config = dict(
    n_head=2,
    head_dim=128,
    d_mlp=512,
    norm_place='pre',
    norm_eps=1e-06,
    positions='rope',
    rope_base=10000.0,
    parallel_block=False,
    init_std_qkv=0.0259,
    init_std_o=0.0,
    optimizer='muon_variant',
    decay_fraction=0.612,
    dataset='wikipedia_en',
)
MLP neurons of a small language model. Each row is named by its layer, matrix (down: output weights) and neuron, and shows model dimensions 0-127. Each number is 50 + 12 x the weight over its row's rms, rounded and kept within 0 to 99.
A block is one neuron, or neurons of one layer that tend to fire together. After each block is what it responds to, as a language model described it from the Wikipedia text at the highest values.

L5.down25:48 53 45 51 64 41 50 66 40 29 59 44 70 55 58 54 27 62 42 74 43 58 33 44 64 46 49 51 68 38 58 62 64 54 27 29 40 47 34 56 67 40 53 41 50 44 39 56 32 24 38 62 83 62 69 31 63 57 55 59 25 54 36 48 46 52 56 47 58 51 37 50 62 38 50 61 68 45 41 41 55 35 69 47 55 18 47 54 56 46 49 48 76 74 55 51 57 51 39 37 57 48 42 53 20 30 61 35 67 52 50 51 32 73 79 53 50 64 43 74 45 49 56 49 67 57 43 49
L5.down135:58 50 70 48 38 51 62 56 56 42 50 78 55 47 49 64 70 76 51 19 39 34 56 40 50 59 46 68 48 40 47 64 56 60 54 61 60 54 58 63 44 36 54 38 32 41 48 38 54 52 54 65 40 51 56 39 80 37 60 46 34 55 48 52 37 46 52 55 71 45 25 51 09 53 57 39 50 54 72 48 45 46 54 41 76 56 54 36 51 52 33 47 63 45 52 50 65 61 58 77 36 72 50 66 25 53 35 60 18 56 40 48 42 49 49 52 40 38 70 48 43 44 49 54 70 46 59 38
L5.down205:65 42 53 68 71 35 39 46 58 61 38 36 50 41 48 68 57 37 35 65 68 49 60 59 45 39 44 58 58 58 48 56 74 49 56 37 49 43 52 27 43 59 44 42 75 38 48 56 60 46 51 59 47 47 51 54 53 38 28 49 60 65 55 61 37 40 49 66 59 60 40 33 49 72 43 32 43 42 58 61 53 52 60 56 39 52 39 56 59 37 36 52 45 64 47 30 59 30 65 64 28 57 44 72 62 34 51 35 48 44 58 43 41 49 57 41 56 49 48 48 49 32 32 66 35 47 56 33
L5.down237:53 56 65 50 79 62 40 44 33 46 53 70 48 30 77 32 48 51 55 34 58 48 37 38 31 40 40 63 77 36 45 47 37 70 64 69 49 42 69 45 52 60 42 55 33 41 65 40 61 41 46 39 53 40 48 54 88 52 48 84 65 41 59 35 57 54 53 38 56 47 67 47 32 21 38 37 42 59 52 54 63 59 44 63 61 57 40 45 46 38 53 33 32 33 25 51 52 65 37 63 38 38 69 47 46 59 36 63 41 43 71 44 46 69 60 56 63 44 62 45 65 45 38 37 25 55 23 56
Coordinates and place-name endings

L3.down221:44 33 41 49 45 54 31 45 49 72 49 60 69 43 58 54 40 48 59 75 37 39 36 40 49 49 54 48 37 51 53 57 56 61 32 42 51 59 47 57 46 55 53 48 61 59 53 62 47 66 44 46 47 58 52 37 61 42 57 57 53 32 65 70 70 43 46 53 52 52 51 27 56 61 55 46 36 29 37 44 67 61 42 60 57 61 43 54 41 33 58 43 46 28 84 59 56 73 54 54 45 74 46 34 42 39 40 12 29 58 48 53 38 20 44 30 63 43 48 31 66 64 53 78 65 42 71 33
L3.down238:51 34 48 46 44 25 49 56 56 47 56 48 40 66 53 26 52 43 69 34 60 46 68 37 73 74 35 31 63 59 58 44 48 53 50 55 45 58 60 54 25 54 54 33 23 45 69 46 48 31 48 65 64 47 65 49 40 43 59 45 51 60 43 46 77 22 64 56 42 37 32 59 59 45 63 51 46 52 56 17 44 65 51 50 64 46 45 41 46 23 74 65 37 57 49 47 47 43 54 70 68 42 67 59 77 50 52 50 36 52 53 36 47 51 57 25 20 39 37 59 52 34 41 59 67 44 39 48
L3.down307:55 34 41 60 53 60 46 48 51 52 56 53 43 72 67 55 60 25 43 50 48 71 66 56 36 56 70 68 66 54 45 59 58 47 41 46 69 76 54 59 53 44 75 55 57 36 49 35 72 47 77 40 55 38 59 54 33 52 59 42 53 61 45 69 55 64 46 54 36 60 79 38 59 51 39 38 71 48 33 50 84 52 63 24 58 53 60 66 32 27 59 38 42 49 21 49 55 69 60 37 29 61 46 46 53 54 50 46 42 62 60 46 40 44 31 44 59 41 50 57 53 62 52 46 41 63 62 51
L3.down467:45 48 31 54 29 55 48 37 37 14 47 46 55 48 40 69 49 41 34 61 58 40 58 39 55 49 39 66 51 57 40 67 57 57 44 49 39 51 61 41 55 62 51 51 43 57 50 73 54 56 64 60 61 36 56 51 33 49 60 41 61 55 41 55 31 62 57 55 51 58 57 42 65 40 47 45 32 52 40 34 67 48 56 53 63 57 71 42 37 49 64 77 40 59 69 32 54 67 65 62 40 58 56 70 35 28 45 27 65 38 38 38 69 60 39 51 58 59 64 35 60 54 51 63 45 56 50 53
Mid-word subword fragments

L5.down85:42 48 53 52 60 35 48 35 64 44 58 61 41 58 47 47 36 57 54 39 48 80 53 50 53 34 44 23 45 46 55 54 54 54 51 52 61 41 51 56 36 50 61 61 54 46 25 73 42 41 72 58 70 69 54 61 42 62 65 44 59 39 73 50 61 60 46 54 56 55 55 43 44 50 40 53 39 67 50 37 61 43 39 36 68 40 40 56 56 51 50 64 52 40 38 49 61 48 55 43 59 73 65 67 58 57 45 48 35 53 63 55 36 56 59 62 50 50 41 45 59 60 59 31 44 68 39 67
L5.down202:64 50 77 56 49 35 50 74 55 58 41 64 51 61 45 75 66 40 42 35 55 44 34 37 66 40 64 65 47 54 30 64 52 58 74 42 38 49 63 49 75 49 43 43 44 37 62 47 41 39 69 45 54 72 94 38 62 44 40 34 42 48 37 70 62 40 30 47 53 49 41 51 33 39 63 29 44 38 21 55 42 54 55 49 48 59 45 45 63 36 60 62 35 37 58 33 41 43 40 49 51 50 59 57 40 61 71 48 50 38 27 41 48 45 56 62 37 71 64 50 49 64 55 46 57 49 50 50
L5.down241:47 54 26 53 70 42 46 50 48 46 53 39 53 51 53 43 44 50 69 62 66 30 42 48 47 51 39 63 53 60 47 46 46 45 55 62 55 50 42 46 57 55 54 42 59 61 49 38 48 60 51 49 49 60 51 72 46 40 42 51 44 77 38 51 52 63 52 47 69 51 47 53 46 67 45 41 43 54 59 36 48 60 48 58 55 57 56 67 60 54 53 66 47 46 48 61 34 35 41 48 47 50 35 46 52 59 52 65 85 00 57 36 49 52 50 31 45 38 40 52 56 71 53 52 68 38 38 55
L5.down341:54 66 35 44 42 55 65 79 38 58 43 27 74 29 60 45 55 68 65 63 47 65 57 35 58 46 42 38 45 38 48 56 54 80 74 67 56 36 46 52 56 41 53 54 51 50 51 57 53 57 50 50 60 48 67 63 55 53 30 65 51 70 41 34 80 41 39 51 38 57 47 47 48 39 37 45 61 64 69 73 47 51 49 65 52 38 58 55 49 52 61 52 54 39 56 42 56 39 60 49 76 49 56 45 54 33 51 44 54 21 59 61 61 47 46 65 49 46 61 51 60 24 49 57 53 30 45 51
Partitive "of" and prepositions

L3.down135:71 48 45 29 61 45 40 54 40 66 26 46 45 33 57 45 56 53 57 37 62 38 62 62 36 62 71 37 53 50 64 36 45 33 56 63 47 58 51 47 64 47 61 47 46 47 44 48 55 58 63 62 49 61 59 55 46 59 28 27 40 53 57 53 37 55 52 63 52 41 55 45 61 69 61 36 28 47 31 51 46 60 82 38 47 65 55 71 40 70 39 74 41 45 53 38 35 60 64 63 48 46 33 59 46 38 53 43 58 46 64 51 43 57 50 55 54 64 43 48 57 58 70 52 88 67 65 50
L3.down158:41 33 59 60 61 52 49 51 30 64 42 51 43 58 37 38 43 51 47 69 37 38 52 28 45 70 51 72 27 26 71 51 55 28 56 74 61 63 47 66 46 50 52 53 48 42 46 84 42 34 50 27 77 64 51 42 52 51 45 51 57 60 39 41 57 43 63 60 58 58 61 59 47 32 39 67 50 44 60 50 63 50 53 39 44 47 65 48 57 41 53 37 31 36 60 64 46 51 32 60 41 55 50 43 73 48 36 52 67 71 51 37 47 44 45 63 57 45 50 65 38 48 49 62 62 37 58 41
L3.down492:45 59 54 53 52 41 57 58 41 53 49 49 87 55 37 63 71 53 51 57 60 58 58 45 51 65 61 37 84 61 27 58 52 63 66 42 49 39 45 55 54 48 54 66 40 58 42 54 52 60 72 50 50 45 43 70 35 61 56 48 32 64 44 56 82 65 53 54 39 56 56 52 58 58 44 26 52 55 38 44 25 67 33 58 54 24 66 42 34 56 62 51 59 48 35 43 63 52 68 42 48 45 44 40 48 63 43 39 61 45 64 33 32 41 49 39 37 43 41 47 44 45 61 51 57 37 41 39
L3.down511:58 56 34 50 56 56 66 50 55 49 37 59 53 32 42 53 43 55 42 52 60 47 53 66 42 46 55 31 74 43 58 60 78 53 31 25 27 49 44 53 35 32 76 71 51 47 52 45 30 54 48 60 40 49 72 45 47 49 46 56 41 41 35 62 52 46 33 49 45 47 57 55 41 42 62 58 23 31 55 65 43 38 56 51 48 60 56 40 40 74 57 34 19 61 75 55 57 44 73 49 63 59 33 40 33 46 63 50 29 49 53 62 55 37 70 42 26 46 54 58 47 40 47 59 52 54 34 41
Compound-joining hyphens

L4.down118:61 71 58 50 58 48 50 51 47 41 53 37 57 39 22 70 49 52 38 34 59 45 61 31 56 56 19 36 28 70 49 77 41 41 40 70 49 60 44 23 28 57 53 49 41 39 28 63 47 39 70 35 49 54 57 61 38 46 35 50 54 46 64 44 45 60 36 55 58 61 57 20 27 65 48 55 44 44 74 39 34 76 29 30 54 56 55 44 37 57 47 61 63 34 46 51 61 49 32 71 67 39 52 67 56 63 61 59 54 35 43 51 48 39 49 38 42 45 67 61 55 52 25 51 39 53 46 45
Mid-word fragments

L3.down184:47 40 49 39 58 46 42 46 47 44 54 57 26 55 51 34 77 52 48 50 46 51 64 54 49 62 51 20 51 58 34 57 38 42 39 48 53 42 44 72 57 51 46 35 47 52 65 75 55 65 37 81 61 62 37 31 35 72 60 43 46 65 40 51 42 48 41 72 33 48 58 24 65 55 57 55 80 47 48 76 33 50 62 51 68 76 50 55 50 37 58 62 39 60 36 61 70 60 34 59 45 50 67 38 53 31 63 41 58 52 42 59 48 46 51 53 45 29 51 58 51 56 49 55 59 46 36 61
L3.down255:37 49 44 35 66 62 72 51 60 49 68 61 25 54 74 44 40 32 40 46 53 55 38 54 65 49 70 51 61 63 68 40 41 40 50 61 50 44 53 60 57 52 35 69 47 46 39 52 63 46 48 71 48 59 47 49 71 54 50 49 54 49 50 53 28 74 39 63 46 17 56 50 55 29 53 45 35 38 54 61 50 35 51 41 50 50 44 54 55 56 45 50 48 50 40 37 43 63 39 43 54 67 32 74 40 55 44 62 62 52 40 48 58 40 63 26 47 54 35 49 69 51 40 40 50 38 29 46
L3.down324:56 43 47 37 32 53 54 53 48 52 68 56 17 47 53 48 46 72 54 72 59 47 67 41 73 65 48 54 53 40 57 47 55 80 59 65 49 49 49 62 49 54 51 50 46 39 42 36 34 37 50 68 43 75 47 60 69 75 52 64 67 62 44 56 52 57 39 54 15 53 66 52 58 58 57 54 52 42 46 57 46 75 71 43 28 46 44 37 45 48 43 52 37 53 42 63 43 63 79 74 75 45 53 53 51 59 37 42 51 37 41 61 68 30 57 59 21 58 50 49 42 45 51 56 56 40 40 51
L3.down446:41 40 45 64 51 51 58 35 49 35 58 60 60 62 65 71 52 65 73 49 80 55 43 42 60 50 69 49 53 48 60 43 46 42 35 69 60 74 56 30 49 50 53 29 44 44 47 55 60 69 43 44 27 42 54 59 49 48 48 47 38 57 42 61 51 65 37 47 68 49 59 72 51 19 58 58 51 33 45 36 64 61 62 53 35 49 35 70 25 36 41 32 58 45 52 51 73 70 61 47 76 59 41 55 64 42 46 45 54 60 56 58 68 58 45 41 50 46 46 30 73 47 43 32 37 51 64 40
Mid-word fragments after splits

L4.down48:58 49 54 20 50 67 55 70 29 49 40 55 67 47 62 53 71 48 54 18 47 43 29 36 58 61 48 54 73 72 51 50 86 56 39 72 63 46 48 54 61 34 58 37 39 40 78 45 41 88 59 30 62 54 64 60 41 36 60 37 46 69 51 31 28 39 61 53 56 50 74 41 49 74 44 72 55 45 37 38 35 23 51 43 29 37 46 47 50 61 42 50 35 59 59 37 59 48 46 44 55 42 51 42 57 40 36 60 56 56 53 39 36 39 50 48 51 38 24 56 58 54 71 45 49 59 66 55
Mid-compound hyphens and suffixes

L5.down104:62 45 45 30 73 60 44 27 49 44 33 48 49 60 55 39 57 20 39 52 42 51 63 56 63 28 51 44 58 48 40 58 37 53 59 49 35 64 49 57 65 47 29 38 59 58 38 44 39 77 26 43 46 63 46 54 45 38 50 65 51 41 64 45 40 47 58 44 36 63 51 50 33 53 71 53 46 55 39 56 54 46 55 44 48 24 47 61 49 65 38 53 66 56 49 38 64 38 29 68 74 42 39 44 64 65 49 31 46 46 68 27 42 56 62 40 42 60 47 34 38 55 55 55 50 61 77 47
L5.down165:53 57 58 47 58 65 56 34 59 58 59 38 47 42 64 68 53 53 63 42 33 29 67 50 56 46 36 75 64 74 37 55 44 60 39 57 65 42 40 67 58 46 43 45 63 65 43 64 54 57 42 64 63 50 53 61 41 59 52 46 50 41 39 43 55 58 48 53 57 38 68 41 45 45 39 44 29 30 27 48 34 51 56 50 48 40 68 46 53 52 30 72 35 67 53 54 52 43 27 57 56 41 65 82 30 72 54 51 58 52 57 64 39 44 25 53 58 35 41 00 49 63 52 23 50 67 55 55
L5.down233:59 26 69 56 41 55 52 59 77 49 44 27 63 57 41 64 55 44 42 52 36 60 55 28 38 48 52 41 62 60 63 30 41 43 47 44 20 53 43 44 52 50 54 32 62 55 74 63 41 62 36 41 76 35 45 66 62 56 35 43 70 42 59 47 39 53 46 50 69 54 64 66 59 34 30 58 53 40 49 48 52 51 74 56 60 49 52 47 43 53 48 55 37 65 51 43 63 37 44 44 57 43 31 21 62 47 70 49 48 54 52 45 64 47 56 50 72 50 63 28 33 57 37 57 53 40 37 42
L5.down402:29 36 53 46 34 34 28 50 32 48 71 56 56 35 66 49 45 44 49 47 53 52 45 52 16 37 50 56 35 68 46 52 67 28 42 65 51 49 56 65 46 45 73 55 37 56 62 38 62 64 70 47 63 66 50 52 40 48 35 67 51 29 50 61 50 61 21 27 40 49 51 64 60 52 54 33 46 61 68 58 40 45 47 41 53 54 43 72 70 56 40 32 42 33 44 35 59 45 46 62 46 52 42 48 32 29 65 48 32 59 64 38 54 54 68 60 53 48 55 59 46 58 61 42 76 57 50 55
Compound-joining hyphens

L4.down211:47 50 51 27 48 41 49 45 49 47 58 34 35 61 46 50 56 61 68 44 42 66 49 35 65 74 70 63 52 53 66 51 35 48 41 61 50 64 57 58 64 54 54 67 73 58 66 61 48 33 70 58 38 42 51 74 40 55 32 46 42 37 54 29 33 53 68 48 57 42 59 43 53 63 47 49 66 50 58 48 45 67 64 23 40 72 24 56 48 51 41 33 23 30 56 54 45 77 64 59 59 58 35 45 61 51 48 41 50 41 61 29 55 67 46 48 66 45 54 48 45 64 39 25 53 49 46 57
Mid-word syllable fragments